Weights of a small transformer language model: MLP 448 SwiGLU, no biases in attention or MLP.
MLP neurons of a small language model. Each row is named by its layer, matrix (gate and up: input weights) and neuron, and shows model dimensions 160-223. Each number is 128 + 32 x the weight over its row's rms, rounded and kept within 0 to 255. A neuron's up and down rows have the sign that makes its largest values positive.
Before each neuron's rows, "fires on" lists the tokens most often at its 100 highest values on Wikipedia text that the model never trained on.

fires on: "V", "v", "in", "ind"
L6.gate204 [187 104 149 124 129  67 113 184 131 148 130 110 179 129 174 111 116 100 111 144 127  78 129 157 145 147  85 172 102 149 154 116 194 108  85 108 105 135 141 116 144 142 192 115 181  88 127 115 104  55  46 124 124 156  99 163 207 132 181 155 167  87  95 164]
L6.up204 [103 129 114 149  95 115 144 131 133 134 162 132 164 206 121 128 167 195 133 142 103 129  85 113 158 122 116 101 147 102 193 138  83  89  68 144 138  91 104 153 160 135  95 153  74 166  69  66  99 126 172 110  80 133 158  74 128 125  89 166 113 123  90 155]

fires on: "iv", "do", "it", "stand", "tak", "giv"
L2.gate296 [134 150 126 160  99 167  63 143  74 177 171 132 188 122 163  73 115  80 108 114 150 103 100 102 148 147  84 147 147 136 128 141 107  79 145 138 141 180  92  70 132 121 117 121 149 168 129 135  90 153 111  96  90 109  99  96 165 129 106  68 158 180 146 150]
L2.up296 [154  75 101 153 199 129 143 160 128 117  65 134 135  78  58 124 161 127 129 102  90 143  96 152 139  96 145 171 139 135  80 140 153 201 110 143 120 203 141 110 106 124 159 105 144 138 126 141 103 107  78 161 148  80 115  98 128 122 177 100 138 116 109  74]

fires on: "\n\n", ") ", "Sch", "r", "n", "Fin"
L3.gate207 [158 138 150  76 124 166  93 169 116 193 114 134  91 114 135 165 170  99 143  88 177 138 122 137 177 107 156 135 169  99 132 170 133 139 161 142 116 105 112 146 150 181 156 104 165 123  84 157  98 113 151  62 115 173  86 114 120 127 134 144 170  87 109 174]
L3.up207 [185  87 131 119 158 181  64  95  81 132 124  94 114 140 162 148 139 106 191 138 157 155 144  84 148 111 150 115 146 125 107 156  96 162 162 184  62 107 121 167 162 121 129  93 107 165  96 145  97  85 159  36  99 180  75  93 121 138 152 137 148  70 153 122]

fires on: "sup", "ob", "ub", "and"
L6.gate445 [129 108 130 149 127 136 148 102 127 149 139 102 194  75 150  97 149 158 132  87 120 115 171 124 198  85  71  63  85 192 126 109 188 109 162 141 118  93 106 114 165 169 148  77 103 141 116  95 114 104 143 128 150 133 113 122 105 137 161 111 174  92 143 142]
L6.up445 [ 92 110 102  54 117 146 128 165 118 164 118  83 109 157 119 116 137 123 142 118 170 168 143  97 146 128 101 156  91 125 104 135 137 100 189 112 182  84  79 173 155 127 101  77  58 112 170  92  87  98 147 111 127 126 114  89 116 205  90 102  91 106 141 101]

fires on: "ac", "as", "ed", "ad", "ab"
L6.gate273 [141 126 117 185 152 111 155 172 178 127 128 177 125 172 133 102 120 119 119 155 105  98 142 115 140 129 145 103 121 144 161 136 185 123 132 174 127 110 188 152 155 151 146 116 113 109  96 176  93 119 145 104 112 157  92 124  88  93 138  50 117 106 140 116]
L6.up273 [120 116 126 133 131 189 188 145 162 102 116 205 118 151 127 118 158  80  73 157 101 106  72 125 109 177 139 149 126  42 107 132  68 150 144 197 136 159 143  99 146 128 162 189 168 162 176  83 121 182 213 106 129 132 122 114  86 134 114 165 105 150 124 138]

fires on: "bu", "League ", "O", "child", "County"
L3.gate42 [159 153  52  97 116 107  81 134 130 150 108 108 166 119 125 171 150 125 137 127  77 155 111 166  77 142 167  89 166 137 112 123 129 130 143 157 100 107 129 131  85 135 157 109 176 175 133 191 159 101 144 102 113 198 140 107 153 155  84  54 165 110 118 123]
L3.up42 [156 107 115 111 109 102 118 119 125 207 108  81 145 149 116 103 145 154 110 136  81  89 160 122  98 135 109 117  85 107 126  54 161  81 107 138  82 120 144 120  72 156 163 150 139  53 141 132 131 127 110 173 121 190 103 195 126 109 133 142  92  79 121  83]

fires on: "El", "ar", "ac", "ad", "th"
L2.gate202 [113 194  93 147 169 136 136  97 129 141 171 199  81  84 157 125 149 192 131  91 129 135  96 107 130 131 103  77 136 137 147 187 114  79  93 204 158 107 144 119 100 172 119 137 117 132 194 186 114 167  83 112 110 125 123 130  93 159  86 115  86 153 106 178]
L2.up202 [ 72 148  81 141 145 169 158 150 148 150 156 230 104 103 123 128 111 153 133 139 154 128 108 118 118  91 125 156  99 152 158 166 144 128  73 175 131 145 128 117 118 114 110 187 116 141 156 141 114 120  93  55 157 105 125 121  89 134 119 125  88 155 134 122]

fires on: "in", "forman", "ian"
L3.gate368 [131 141 113 130 101 130 171 123 104  93 124 172 105 148 158 159 129 131  90 133 147 117 190  86 111 107  85 119  61 119 152 137 133 111 105 110 110 174 143  57 150 138  80 126 104 108  90  89 153  72  58 168  48  91  95 163 174  97 140 183 144  89 137 127]
L3.up368 [ 91 127 108  99 129 111 104 119 134 129 109 109 153 111 103 141 126 158 118 171 141 123 150 106 137  97 116 152 125 143 143 141 146  62 149 157 174 137  96 200 130 112 114 125 187 165 140 139 162 130 211 122  59 101 108 106 194 100 117 196 118  79 140 156]

fires on: "il", "if", "ac", "p", "ti"
L6.gate405 [141 168 134 118 113 115 189 113 165  88 101 153 107 130 155 107 134 136  87 135 178 139 151 193 149 145 119 126 136 121 160 107 146 103 111 113  78 158  87 179 115 118  82  82 157  69  97 135 149  87 124 156 113 145 150 160 187 182  81 127 123 133 105 138]
L6.up405 [154 126 143 110  78 216 119 142 144  71 110 184 147 139 172 162 156 133 134 161 136 168 128 163 120 171 156  65 135 147 127 150 176 165 114  96  86 131 120 117 116 136 119 133  81 111 100  98  95  77  74  75  90 122 106  86 158 162 126 155 159 146 119 146]

fires on: "Al", "Un", "Wor", "al", "ear"
L6.gate306 [159 161 137  95  79 129 118 145  60 108 135 114  62 148  95 127 124 110 128 122  94  65 118 140 187 105 120  96 136 117 108 140 130 115 101 166 144 124 151 106 100 131 124 124 149  88 112 108 111 112  99  89  81 137  92 121  66 149 120 165 137 131 126 130]
L6.up306 [148 173 129  73  96 123 121 117 156  74 152  81 144 157 110 125  98 161 124 143 107 132 158  60 122 153 177 111 117 133 105 195 127 116 133 217  91 177 148 154 130 153 106 143 115 134 164 124 134 132 169 176 120 175 116 126  81 124 148 103  55 187 155 130]

fires on: "ern ", "er", "ing", "thern ", "ort"
L2.gate330 [ 55 169  93 104  96  84 171  84 168 108 196 184  98 102 126 152 101  87 100 109 122 124 117 168  91 103 118 160 135 141 157  92 113  46 101  98  98 188 144  76  67 141 188 128 136 141 157 138 162 137 148  96 145  62 102 135 167 136  86 105 167 120 155 130]
L2.up330 [ 97  60 150 163  87 146  80  99 126 124 165 100 105 122 132 136 128 136 164  81 153 117 126 151 114 132  79 133 207 137 151 123  90 138  78 122 147  77 160 127 111 120 151 179 157 125 121 164 110 171 131 141 114 142 152 137 170  75 139 107  88  80 114 101]

fires on: "\n\n", "(", "= ", "as ", "The "
L3.gate377 [117 189  76 128 163 126 133 126 125 111 111  72 108 159  91 155 154 115 141 122 166  79 123 160  93 141 157  74 132 118 122 123 224 147 166 119 140 186 145  95 162 174 141  96  94 174 149  92 152 179 129 197 156 109 184 123 183 124 154 116 209 127 113 173]
L3.up377 [ 79 108 125 219 171 102  74 133 139 147 130 178  95 114 179 124 197  77 143 158 122 105 121 155 105 148 117  90  90 152 107 129 146 150 110  70  58 114  73 174 159 163  69 107 153 159 139 144  90 135 182  86 112 126 146 131 161 114 133 168 147  88 100 198]

fires on: "er", "n", "le", "or", "ent"
L3.gate327 [ 93  53 113 139 149 125 143 100 140 139 199 122  98 148 113  93 123 108  93 180 108  90 133 165  99  71  83 111 143 158 120 105 190  90 141 154  80  49 132 100 156 157 110 141 169 101  72  73 109  94 167  78  79 114 152 133  91 107 124 152 106  72 148 138]
L3.up327 [102 119 159 134 109 110 120 100 143 163 171 131  76  92  58  70 104 118 103 114 149 110 133  91  49 109 142 115 153 140 113  65 164  79 108 125 122  78  79  98  79 152  80 147 185 160 141 119 129 146 125 128 117 129 107 135 128 138 105 125  91  94 136 150]

fires on: "sp", "f", "Rep", "s", "not ", "ep"
L6.gate31 [150 115 150 116 130 174 135 113 126 157 107 114 107  97 182 129 171 135 159 166 155 101 159 146 159 142  88 182 127 148 140 100 120  87 179 111 155  56  95 110 108 153 142 179 156 109 145 131 103  94  57  70 127 131  96  64 112  69 130 171 148 176  71 179]
L6.up31 [145 131 115 127 151 114 122 134 127 126 150 205  91 109  75 158  93 132 113 139  89 128 181 208 138 165 118 113 159  88 147 103 164 130 131 165 152 131 127  95 150 113  66  97 131 132 118 105 104 126 136 135  79 175 136  78  93 142 129  48  69 136 160 148]

fires on: "u", "an", "in"
L3.gate260 [143 114  65 164 126  73 163 141 127  74 115 174 100 146 133 131 126  79 118 135  89 164 188 140 135 118 107  84 134 118 181 157 118 114 107 137  80 135  87 177 162 169 111 142 150 157 159 101 102 125  77 162 104  98 120 135 100 105 159 158 125  41 124 192]
L3.up260 [155 109  86 149 150 119 199  89 152  91 132 114 151 189 176 133  97 113 121 114 114 135  98 151 124 137 135 148 174 163 133 159  76 126 120 158 123 147 118 143 133 119 178 182 167 156 124  86 105  97 120 200 131 165 122 141 110 102 163 149  85  86 146 130]

fires on: "it", "st", "d", "end", "est", "ell"
L3.gate186 [120 135 117 101  42 159 126  88  39 138 149 118 171 118  65 119 163 168  96 131 151  49 129 151 155 121 131 104 170  94 119 124 125 123 163 131 199 149 176 132 119 141 150 148 158 140 164 111  85  84 121  60 164  97 103 135 174 121 114 136 180 103 119 134]
L3.up186 [137 167 171 157 109 163  64  88  94 105 148 137 118  88 148 121 109 102 134 112  56  99 149 130 147 128 191 126 138 134 178  97 110  88 125 155 182 111 119 133  77 126  83 128  87 156 154 122 104 138 108  95  99 128 123 111  96 151  84  96 124 136 147  70]

fires on: "cre", "ti", "ul", "eti", "struc", "ou"
L3.gate51 [140  90 159  89 134 139 151  66 126 140 143 140 138 154 141 147 130 153  98 106 178  89 145 170 127 100 112 104 135 123 130  37 166 170 101 216 108 147 147 114 124 183 114 182 136 119 148  69 104 133 130 100 116 170  91 138 124  87 141 130 131  89 131 168]
L3.up51 [ 94  85 137  75 113 148 157  82 120 140  95 143 120 113 165 174  99  68 113 102 105 144 115 191 101  99 103 160 148 116 136  37 168 127 122 168  92 170 124 141 149 137 166 166  80 146 120  79  74 114  81 140 125 181  72 110 111  63 110 136 127 144 146  97]

fires on: "be", "Be", "me", "Me"
L2.gate7 [116 144  90 139  25 110  67 104 133 121 146 123 196  95  61 139 128 151 107 169 153 123  62 132 122 134  66  85 190 111 108 166  52 134 124 171 163  99 111 130 146 135 138 147 119  72 106 116 134 136 124 111 141 101 129  90 196 137 114  91 144 126 145 148]
L2.up7 [101 133 157 101  87 121  65 100  85 192 133 137 163  89  61 192 134 121  94  81 178 122  91 115 118 118 105 154  94 158  56 110  72 136 121 161 159  94 130 108 118 112 136 128 110  70  68 158 144 143 146 132 145 178 138 141 153 138 149  90 136 127 124 131]

fires on: "Sing", "it", "sing", "Alb", "st", "itt"
L2.gate46 [ 87 159 121 143  84 117 103 131 127  85 132  99 141 139  90 156 110 152 123 118 137 131  73 163 136 105 114  82 151 164 141 176 158 101 140 181 148 168 119  92  76 151 185  72 128 195 140 123  80 139 129 104 165 126  80 159 151  88 128  90 164 115 134 157]
L2.up46 [133  76 193  58  60  82 174 145 192  86 123  77 148 152 141 149 146 117 104 130 131 142 155 136 120  98 113 164 204 132 102 192 102 125 155 106  95 161 125  95 134 138 116 136 110 103 156 136 153 104 141 177 157  96 161 241 137  74 123  72 152 141 105 161]

fires on: "in", "i", "ul", "por"
L6.gate7 [ 82 118 147 100 127 146 149 125 128  88  80  84 176 138  73 162 144 181  97 153 182 133 120  99 154  84 186  99 122 146 161 103 149 149 173 135 114 145 186 109 120 169 177 173 139  84 134 106 145 100 134 117 173  74 149 115  97 134 121 128 147 146 108 154]
L6.up7 [124 102  94 133 135  91 147  86 111 145 167 160 142 184 182 144 135 123  88 179 175 146 149  94 117  92  92 174  97 133 105 141 169 147 144  98 108 124 111  97 143 166 105 119 124  74  51  99 137 123 147  88  75 136 117 207 138  64  99 168 134 115 138 147]

fires on: "ill", "om", "ar", "ern", "art", "end"
L3.gate283 [107 168 148 165 172 161 150 136 167 130 183 181 116 133  54 143 119 149 115  91 131 115 105 103 153 102 107 139 120 154 105 166 139 130 203 108 146 141  94 132 121 160 107 130  95 223 171 124 129  89 148 128 118 120 189 140 123 145 101 191 165 150 127 116]
L3.up283 [143 116 178 155 145 111  93 118 124 138 123 179  77 111  55 152 160 188 143  75  61 148 125 101 184 136 101 147 160 102 181 121 122 104 126  79 169  68  69 178 146 106  89 188  92 168 118  79 135  76 147 153 112 182 166 137 121 126 175 178 120  97 104 135]

fires on: "ol", "ar", "th ", "col", "ern", "to "
L2.gate206 [127 189 146 112 182 132 114 117 125 197 100 150 147 107 100 154 164 119 126 110 114  84 143 107 190  77  97  53 115 198 153 129 132 120 201 176 132 132 108 120 143 197 143 128 168 124 134 165 113 122 152 109 171 157 137 161 179 155 130 162 142 103  85 228]
L2.up206 [ 99 176  98 151 169 138 107  49 104 125 146 157  87 145 131 133  98 179 131 127 106 166 142  99 157 170 128 112 116 172 117  84 178  80 195 140 151 118 129 126 159 174  83 131 159 137 118 152 159 104 188 128 176 170 155  96 118 141 154 112 158  88 131 167]

fires on: "les ", "Mc", "ar", "t ", "aug", ". "
L3.gate357 [ 66 193 120 131 117 102 122 117 120 167 173 148 137 138 168 110 118 126 110  94 140 110 131 198 187 117 178 178 139 143 170 114 117 117 177 153 122 190 122 129 178 138 112 101 163 102  74 159 110  98 144 181 137  60  88 115 161 102 110  86 166 158 147 129]
L3.up357 [ 99 143 136  32 122 156 176 168 139 115 123  97  63 158 149  71 168  96 113 112 139  68 186 167 105 182 141 172 144  22 133 181 121 102 115 115 116 155 107 124 109 117 120 113 162 125 132 152 108 108  95 176 184  76 137  65 130 172 111 105 134 158 109 109]

fires on: "el", "l", "ol", "ar", "ill", "r"
L6.gate75 [113  94 105  79 118 114 140  95 117  97  96 172 194  95 110 103 143 123 150 101  98 148 129 128 113  81 124 121 117 190 173 110 128  87 132 167 144 149 146  45 102 175 200 108 118 141 158 153  88 149 154 138 125 156  70 106  92 148 183 163  97 160 122 108]
L6.up75 [141 145 117 117  80  72 140  66 111 173  97  83 130 173 129 115 144  86 132  89 128  83 148 163 137 192 129  94 130 117 125 126 117 151 181  94 147 119 146 147  34 120 147 158 142  87 137 103 115 134  45 109 179 136 109 101 126 131 143  80 157 141  99 111]

fires on: "ang", "Sing", "id", "il", "um", "sing"
L6.gate13 [ 90 163 103 151 120 174 169 148 201 118 113 103  96 100 124 181 138  97 133 128 137  92 120  86 192  45  92  97 201 156 160 125  90 141 171 136 145 115 110 162 121 150 135 169  71 106 123 143 123 111  87 148 163 102 121 155 133 148 130  89 126 109 122 189]
L6.up13 [ 92 139 102 147 147 135 141 148 135 126 114 129 155 135  59 156 151 122 136 124  56 139 213 114 154 137 169  98 110 131 186 142  48 113 185 113  61 178  93 176 140 156 134 183 121 152  33 106 115  75 158  78  67 125 147 182 103 130  89 137 100 101 131 107]

fires on: ". ", "ous", "ing", "in", "amb", "an"
L2.gate433 [120 177  99 151 144 129 116 122  92  98 117 171  70  90  99 133 147 174  75 110 104  77  83 149 167  70 102  94  97 173 128 107 111  12  80 100 148 126 126 140 160 143 132 162  79  86 211 130 115 100 120 163 130 141  84 116 143 110 125 146 120 137 112 144]
L2.up433 [105 110 128  55 148 111 131 132 143 141 188 155  97  73  84 171 179 109 119 121 125 113 146  89 174 100 129 119 144 151 167 162 164  92 145 117  95  71 139 179 114 142 117 164 188  96  73 165 124 157 170 138 152  92  74 122 129 114  81  80  51 153  98 129]

fires on: "si", "ou"
L3.gate242 [125 104 138 130  85 133 149 149 170 185 123 111 138  75 166 176 142  94 159  90 196  94 119 173 135  90 100 157 110 149 159 112 142 148 107 132 163 183 151  88  77 171 143 127 130  71 126 170  60 132 164  96 131 135 104 106 130 126 124 151 118 222 119 117]
L3.up242 [ 95  79 151 142 147 142  96  68 176 106 152 108 178 100 134  99  94  64 134 113 143  95 134 149 129  78 117 128 139 150 126 122 139 114 117 116 169 163 120 122 133 135 128 173  87 130 129 144 111  98 114 104  99 165 152 138 150 137  97 106 133 107 146 157]

fires on: "km", "c", "int", "m", "h"
L6.gate118 [ 97 171 178  87 169 111 106 130 131 154 101 187 179 105  36 189 115 140 129 111 149 103 125 125 211 163  42 154 143 121 165 151 121 153 159 101 155 115 124 152 150 176  99 117 105 141 163  98  48 113 111  84 131 144 148 137 157  88 145 163 139 156 144 160]
L6.up118 [124 146 126 153  79 169 159 163 148  55 132 122  79 106 103 105 133  80  99 119  89 120 149 130 116 162 150 131 149 150 158 131 184 134 107 161 174 128 132 119 155 106  91 162 138  82  95  96 137 141  34 105 134 110 172  91  81  77 102 143 187 100 130 114]

fires on: "O"
L2.gate292 [105 146 113 139  85 105 110  94  65 173  90 143 117  78  94 171 144 183 121 135 140  75 128 134 109 109 134 122 135 126 125 108 111 161  68 167 132 107  96 101 104 184 167 107 168 174 117  75 123 152 165  82  81  93 122 163 171  66 148  99 185  78  91 123]
L2.up292 [120 160 109 116  57  82  86 138 127 155 128 126 133  51  93 180 143 183 119 158 104 108 124 117 117  99 178  93 111  92 123 146  82 162  76 171 101 125 121 143 130 247 139 103 182  68 132 117 143 160 157 110 139 105  84 169 115  55 115  85 125  60  86 123]

fires on: "the", "The", "th", "x", "om"
L2.gate139 [ 83 107  87 126 102 136 119 140 133  72 104  90 163 111 149 187 129 101 130  93 141 182  92 127 162  98 144 137  71 173 116 149 147 157 103 117 188 194  79 111 137 151 179 130 174 116 102 121  35 137 122 102  91  83  97  71  95  87 133 114 119 157 133 141]
L2.up139 [ 70 141 163 147  83 108  65 123 165 146 150 169 166  83 131 126 130  88 151 141 128  97  59 140 172  95 113  93  87  94  78 119  81 121 123 145 143 148 163 137  99 138 103 125 159 104 146 195 172 109 172 149 139 148 186 171 144 161 174 149 148 125 118 106]

fires on: "orig", "ass", "), ", "(", "th"
L2.gate293 [113 123 126 135 150  69 157  96 112 133 140 142 128 102 155 146 128 135 122 113 120  98  19 144 157 145 125 144 137 160 151  84 167  62 126  76  59 122 140 125 146 193 163 152  82 141 165 132 140 123 140 100 134 173  94 131 117  62 119 126 132 123 107 102]
L2.up293 [157 108 126 132 132 162 130 197 172 165 131 199 112  75 168 128 115  72 125 104  95 100 132 148 102 119 144  84 162 154 131  87 171  91 127 147 178 123  43 118 117 120 133 159 108 232 161 156 141 121 169 120 166  98 109 154 121 139  96 156 110 113 118 148]

fires on: "e", "ad", "iti", "si", "Americ", "ell"
L3.gate106 [ 84  75 135 113 111 179 122  90 107 148 181 133 130 134  98 110 144 109  86  78 120 104 156 110 159 109  88 185 142 140 185 109 130 142 104 132 190 184 173  90 107 149 101 189 115 122 140 144  92 124 120 151 113  83 101 107 115 130 111 147 126 120 126 192]
L3.up106 [127 100 158  97 108 110 146  97  99 177 131 138 126  95 109  46 109 110  82  86 133  79 112 118 114 109 102 166 157 118 200 123 141 103  79 133 157 148 120 137 114 129  98 166 124 158 203 128 107 115 128 145  89  71  84  93 174 102  65 117  93 113 137  92]

fires on: "med", "in", "mar", "ol", "ent", "or"
L2.gate223 [138  97 146 136 182 170 105  60 120 119 192  72 120  92 103 112 130 173  91 154 102  98  86 125 149 122 158 144 190 154 120 101 147  78 108 175  85 104  89 114 160 170 147 144 160 111 106 115 116 126 157 141 113 115 137 117 174 106  87 126  99 120 128 149]
L2.up223 [137 116 174 126 129 192 184 127 140 105 115 170 165 134  74 147 125 176  87  77 127  87 192 134 103 128 159  98 158 121  61 176 166 134 128 129 144 113 132 151 177 156 120 143  95 114 167 132 122 151 125  67 158  84 127  69 187 106 128  61 158  89 129 159]

fires on: "en", "ph", "in", "b", "ic", "o"
L2.gate353 [158 104 111 123 129 135 163 135 165  76 157 118  70  91 130 147 105 171 104  92  77 160  72 103 128  54  90 104 155 201 136 101  94 123 164 202  79 132  72 100 146  89 126 148 117 179  81  96 148 126  98 126 109 134  94 134 154 133  81 128 164  80 117 134]
L2.up353 [108  86 105 108 115 117 166  83  64 114 169 173 132 105 107  97 116 168 127 206 156 163 141 145  86 149  99 137 104  86  65 138 177 166  93 173 188 186 101 113 173 172 180  98 107 120 146 150 122 105 104  63  78 126 124 125  96 124 122 111 148 132 136 112]

fires on: "i", "li", "au", "ri", "ti", "ani"
L6.gate385 [148 119 103 105 169 168  85 192 147 102 103 173 188 135 121 106 129 140  90 157 170 109 181 167  97  93 138 140 118 165 112 150 135 139 111 191  81  85 131 150 106 175 162 120 134 140  70  96  73 142 149  99 148 111  97 144 157 127 132 144 138 144 163 177]
L6.up385 [ 90  92 160 135 162 128 128 127 144 113 109 184 125 137  52  96 105 144 104 118 123 136 148 126 139 103 101 101 107 167 154 101 173 140 103 124  85 133 162 141 117 166 137 157 138 157 123 133  85 122 182  90 133 111 151  98 179 159 112 131 135  66 148 142]

fires on: "en", "Gre", "ro", "ener", "o", "gre"
L6.gate414 [111 172  84  76 135 110 140 101 124  90 139 148 122 108  80 190  79 105 147 172 125  82 159 132 121  77  89 121  76 103 156  84  69  66 133 134 144 117 123 103 102 110 108  85 119 166 148  88 134 114  95 108 114 138 140 163 153 115  64 125 134 138 157 129]
L6.up414 [138 163 116 128 117 196 160  85 151  94 142 100 163  84 132  22  94 121 141 149 154 185 156 157 113 160 142 106 129  93 113  80 137 183 133 126 135 156 137 170 111  84 137 156 102 156 138  70  91 140 155 115 166 100  90  94  56 117 104 110  85 125 155 127]

fires on: "ud", "ul", "j", "ar", "x"
L6.gate104 [150 128 137 104 130 151 132 136  50 200 182 141 170  80  99 161 131 162 129 107 116 135 167 121 163 130  65  89 130 119 139  50 103  63 154 186 164  98 116 145  90 135 159 105  86 108 160  72  90  96 140 119 131 103 109 115  78  79 111 128 114 155 141 117]
L6.up104 [132  89 135  98 115 135 184 148 144 111 171 133 164 146 107 128  72  81 120 153 132 171 126 105  86  43 157 108 154  99 168 103 143 103 108 147 129 201 107 109 115 139  79 112  62 142 137  92 176 141 110 135 158 149 113 134 158 201  92 162  73 106 177  96]

fires on: "em", "on", "p", "if", "rem"
L3.gate40 [157 179 108 110  81 137 119 132 166 110 193  29 130 157 147 178 168 147 145 108 192 167 132 133 140 110 103 119 161 135 138 100 105  73 139 119  96 182  94 140 176 115 124 131 171 111 132 139 142 129 130 117  96 148 136 135 130 172 132 128 170 170 104 188]
L3.up40 [122 126 161 147 155  98 150 170 120 139 133 134 156 126 166 124 131 122 133  91 153 137 125 161  86 173 134 121 100 152 185 124 153 167 139 123  96 171  80 118 193 111 115 152 104 137 143 121  58  98  93  84 105 142  92 101 100 104 144 161 153 100 138 144]

fires on: "it", "let", "t"
L3.gate110 [ 64 194 122 164  88  97 112 137  98  95  70 101 125 179 142 120 106 108 129  98  81 102 108 141 160 147 175 124 195  95 178 169 120 144 187 128 150 175 119 121 118 146 204 139 176 185 177 112 156 177 164  93 135  85 108 116 142 129 119 152 182 102 139 154]
L3.up110 [168 169 155  89 142 169 147 135  99  75 110 143 166 107 133 107 107 101 109 167  71  83 135 161 107 130 116 178 165 100 118 145 155 193 116 150  86 181 187  96  89 132 150  80 141 139 144  91 108 118 100 103 133 141 136 109 121 111 124  94 121 170 159 107]

fires on: "ly", "at ", "er", "al", "ill", "en"
L2.gate158 [123 230  90 131 149 122 107  92  88 126 177 128 163  99 127 153 149 102 132  86 180 125  94 154 103 125  62  98 167 109 105 162 112  47 188 128  90 144 190 160 129 126 152 152 129 146 166 177  96  97 179 136  69 153 194  84 149 110 121 138 126 134 109 137]
L2.up158 [ 90 164 136 123  81 150 137 142 124 224 109  93  93 100 148 135 132 139 144 105 136 143 114 166  99 145 103 121 169 185 140  88  86 109 107 118 195 167 183  78 117 101 114 207 120 128  95 171  90 146 202 122 105 177 147 167  99 108 139 124 120 145  97 118]

fires on: "ti", "ar", "bo", "ri", "et", "grou"
L3.gate81 [118 133  45  68 114 124 151 140 129  89 135 184 164  92  84 124 124 186  97 132  55 100 168 155 132 117 119 138 135 179 116 144 100 107 124 162 147  52 107 139 174 160  94 165 127 142 180 113 149 126  74  99 131 119 117 104 144 103 102  94 178 139 111 127]
L3.up81 [ 64  77 129 130  91 131  96 156 159 126  60  94 142 132 125 129 134  91 133 132 150 107 156  82 120 135 141 130 164  97 154 108 137 124 109 134  95 113 143 200 128 186  99 105  95 193 101 184 100 146 154 155 114 134 166  95 111 172 110 119 122 105 143 113]

fires on: "di", ". ", "at", "en"
L6.gate18 [166 141 178 100 146 133 140 145 126  86 143 125 121 106 154 152 111  75 105 155 130 119 110 117 149 127 108 115 137 121 193 134 120 109  49 110  95  98 161 119  99 132 189 242 180  94 109 146 132 138 143 158 125 142 133 142 119 171 164 126 140 136 135 145]
L6.up18 [131 107 157 195 127 134  80 151 132  76 131  90  96  97 139 122 154  76 135 105 171 115 143 159 144 134 128 130 116  90 152  61 116 136 116 146  81 121 141 128  79 134 146 223 126 163 157 163 108 202 118  81 146 145 181 124 156  92  97 145  95 179 129 116]

fires on: "e", "i", "′", "ther", "u", "- "
L3.gate435 [ 78 175 101 153 154  81 183 139  90  96 156 129 141 190  96 161 145 160  78 130 168 157 132 152 162  76 146  80  94 160 135 133 126 141 117 147  83 114 147 173 146 192 143 138 150 186 104 132 130 140 114 110 124 106 150 132 115 137 111 176 202  60 129 223]
L3.up435 [ 72 134 110 144 124 101 130 161 147  87 132 110  99 223 111 115  91 115 120 130 144 170 132 127 111 105 115 163  95 141  95 130  87 163 129 117  79 141 162 235 148  80 151 160 145 133  60  99 128  52  96 106 159 126 145 113 139 119 116 120 137  91 152 117]

fires on: "Pol", "el", "il", "pol", "ol", "ail"
L3.gate19 [105 153  85 149 102 138 152 143  94 165  93  97 152  87 129 132 153 119 128  77 143 107 132 135 129 101 141  34  78 181 168 139 125 106 162 116 112 147  97 117 165 189 109  76 167 137 175 179  87 165 100  83  82 165 114 138 119 113 107 115 156 136 130 208]
L3.up19 [ 64 159  62 133 118 146 145 137  89 159 107  89  95 148 135 174 107  90 161  73 127 117 159  97  61 146 114  87  91 151 168 146 120 115 163  79 114 179 113 149 150  85 116  68 112 119 125 131 118 133  74 139 100 169 113 119  91 147 102  88 100 159 150 123]

fires on: "er", "ort", "port", "ant", "fic", "st"
L6.gate150 [119 109 113 151 118  98 130 112 139  97 158 149 164  97  82 162 144 143  60 123 152  75 157 117 125 110 119 134 127 192 104 157 158  86 107 144  60  90 146  80  92 178 188  94 166  78 145 124 101 144 118  89 154  89 127 114 160 143  97  95 173 162 116 156]
L6.up150 [168 133 138 157 120 129 111 118 110 169 162 167 125 191 169 133 146 176 116 118  84 117 147 141 135 148 135 119 149 112 129 125 154  92 161 129  90  40 105 137 102 128 122 159 115 141 152 106 135  85 114 175  99 108  53  63 118  92 122 145 156 138 124 139]